From a checkpoint of a small transformer trained on Wikipedia.
Size: 14 layers, 5 heads of 64, 22.5M parameters.
Architecture: LayerNorm before each block, biases, untied embeddings, attention and MLP in parallel.
Training: a variant of Muon for these matrices, 688M tokens, 14165 steps.
MLP neurons of a small language model. Each row is named by its layer, matrix (up: input weights; down: output weights) and neuron, and shows model dimensions 32-127. Each number is 500 + 25 x the weight over its row's rms, rounded and kept within 0 to 999. Numbers have three digits each.
Before each neuron's rows, "fires before" lists the tokens most often just after its 100 highest values on Wikipedia text that the model never trained on.

fires before: "| ", "s ", "- ", "en", "rop"
L8.up45:507514510451518527477546498492489516482473475519492491495498496487458482536522551499508484478470512494467519477519507480500469508544480526512491482479565514504538537478526492505499512527506464485503527483521519492513458485498518508485484482492520533499517509529496509513506536527554500500
L8.down45:543496492515546484506535551560529494519457488483453511506450556495519499468485471493504518524476452484468509526498518514489490496484526516510474481460485479478479489484496509509478524499506518475504519544478475462502508512478538474544497519495453517506489480504517504479516545490472475509

fires before: "(", "is ", "| ", ": ", "|"
L10.up277:479478521464483483496513480495501514470514551520538515454483478484480503526535525487531546499491511510489479508503529498476513507485472497438457493493490486489514505511467524507504472435495459490540478493499493520504463501511544482501507502527471538497508453486471502484538488517510493487
L10.down277:535514484496515469575478507543528512517484482509516488484529488502518516502494469512419475506457510485484515474525479546486506473514496470535512523468483468492480485508512527456523527472478501502456578539501466495492518494523498495496467552451481519460500510499502469470454554499491546488

fires before: "s ", "\n\n", "\n"
L5.up1038:433484498469516529525453502496469514531521509502484478510492505524499487510499479522491512505474520495538475501508514509528496478512462494528528477465475474486527516485488505482495513504493510496506513514440477494563470467491503506507530567524497533490496508556505493520487471528498511460
L5.down1038:494497499467515512454514498476482492494533539470483497524484502440489503481520516494554485461501537504483485478485487498525509508479470464454498543490542456495468445531531481487526461480462517503535467461478507523520498496501519502533508450476469536526505499490461458518513533497499490525

fires before: "| ", "|", "e ", "a ", "in", "o "
L8.up791:477510496491474533498483516477499519533486467534550542510537477458492502500515498510518474437479516475511527539496509526501510546530469465491518475488474496516508519522529504484517487500502525468495479499532523504513501511504517505510503482522525468507511475523460485485559473526477520499
L8.down791:532494514520492450494478479497507505460534540529517487496477508489520499516496532472491486530523533504522498505523512470512530530489514532539497470525534536535483480512447525485525463487456474468505523498498464488489501494481470528482505506472518525539455512490506481522494464492467515488

fires before: "to "
L10.up498:512500462529527461480455487518497504470508494492490489461494496511537488493505502518509519487519523509471458492475498500514481509531501474514512526493498493501510490475522522490482522493516489492466537518471501518472544483479477445507474502507535559506497479457482487506526505532488524526
L10.down498:522498477463465490495486502484481476482457513509475499505518527524519467483499508502494519500546548505491491492526459504527500528482519498477549505492522460479525499504470490452512493529551492467467504534509520491536519498492484469501483507443512530499466503472483507551518501528515501527

fires before: "to ", "for ", "that ", "of ", "at "
L9.up124:532538508559539493497489472532487490484492479502456505525498500513476481493519484495492518498542495503491501505485488518414483488474482502472483505489501533509502475523488472503519479519509509475472530480472506468495506510535462494510479510491472495477505484451467501519527504499540475520
L9.down124:516500514478515520521500493505478479488468525483516500528484517547522470557502484495473473509524516466485499535534481508493510468463479508504510475478462504497544471512459495479538520502551528494491543482480526523489500497514484488498533411500511487468506473528489539486550478568525447512

fires before: "| ", "|", "|---|---|---|---"
L9.up1233:461483489468468528538486496539534516482510494448467526504501479508526498510509526471516488503464473488493521470490540469500513477466516513500503526475492488493493432486537500532554498473543505485486480456521499468458505484495535473498471518496469526460474496505488504518489507508507454514
L9.down1233:468503511483476524492496454490510551476513457502490560492515512496533489498456514493542499492486506453465466471519512505488517501537537487470530494526497470479524505468491462489524500521520521526475501487451543464497543470516457467513491545527480492412556461527497459449497542463530505481

fires before: "s "
L7.up1111:451519517460504480478532501451482468477503492520469516488494523460515481522467500523525488499503503477474530499486517487519473494521514470519530523498516525493529540478517513494515488522511488493441481464473507479532504507508492504488496493492490483511508488432459520531491511515512486447
L7.down1111:531505516471455502499530480524511486463479496513506485496436523480558459467506464515496499523543468543436534507498507501515466484499540514498525510479486451511445509458527496537514486493523542473500488468519481526486511499465517530501519507499495520499518530484489501505517492447495510494

fires before: "| ", ": ", "ol"
L5.up653:515499495505432494462510483490469467508506542537513549508496466512514501493562472526513501479502497544509515520510507520460511564540507468502497503460520506523497474524502513473484522497504487528490503518509503457526502495510464462512503541485533494518516457480514515527534532521494499509
L5.down653:569513476533441499472484482521509474479529504498495520509527521493513512514512456512526481505514481533462505546480497498500524561501520499513513501529523474499516472493501468494489515515513488536494477423472516483516524505526505465509535541518501452447489486492552484509532476459531479486

fires before: "| ", "ite ", "of ", "census"
L8.up131:453517532496503500505484470504494497533500490479529538532512536477493495493528519546547504472465499489512538529493485504503483474480486506517515485477506512552515522469536482505489488486518530507516501505507508490466502507523490476494475500510500543481511469484464528527552499527495502458
L8.down131:506522492530520491490504513496491511493487501533509487483503525473489451468497482486521448457502495481502548534517499502448525478456515524511506471463502486470499548516474496559526510462515477497483543486496492515504545429509514530527478490513497482482499493488489526505495476512498488490

fires before: "s ", "s"
L10.up881:499464537475495544498515446535491566483528469478516470480495457504465526510489543496467502467511497478466521469496489486513511495503510488481461481515504498505493483496527522514471498533491506514489493495508519500486468552498508506493482446481477545541516491497464510435518496532519473539
L10.down881:498477526535494494486553480554492467518496535488536427499501499505493501488499506499524479493516525505486436522499504485483455500496495542517539517519510521493501542453497464499526493422484471479486477500447478498491518486480523528498532552459486473466463519562512467445481500502532458524

fires before: "s ", "the ", "6", "that "
L7.up99:523509503521530488470500536514499491449495488517479475478514478502498533494523569534487465493474529488455454538482485483493541460498517526519520533485493502502514508485507542530475468443472512516522476478506487493492478539487533535517463479491474515501486498505532462517502540470497488444
L7.down99:545519511507475516512490510483493515519479432495502479493510514493484521521445458509478480542540482541498514523521443469531523466488508509476497463494514506517527452494509461512458490494518453488548477489541500497525500503514496496474514483533553494519464507511529530476469504485496509498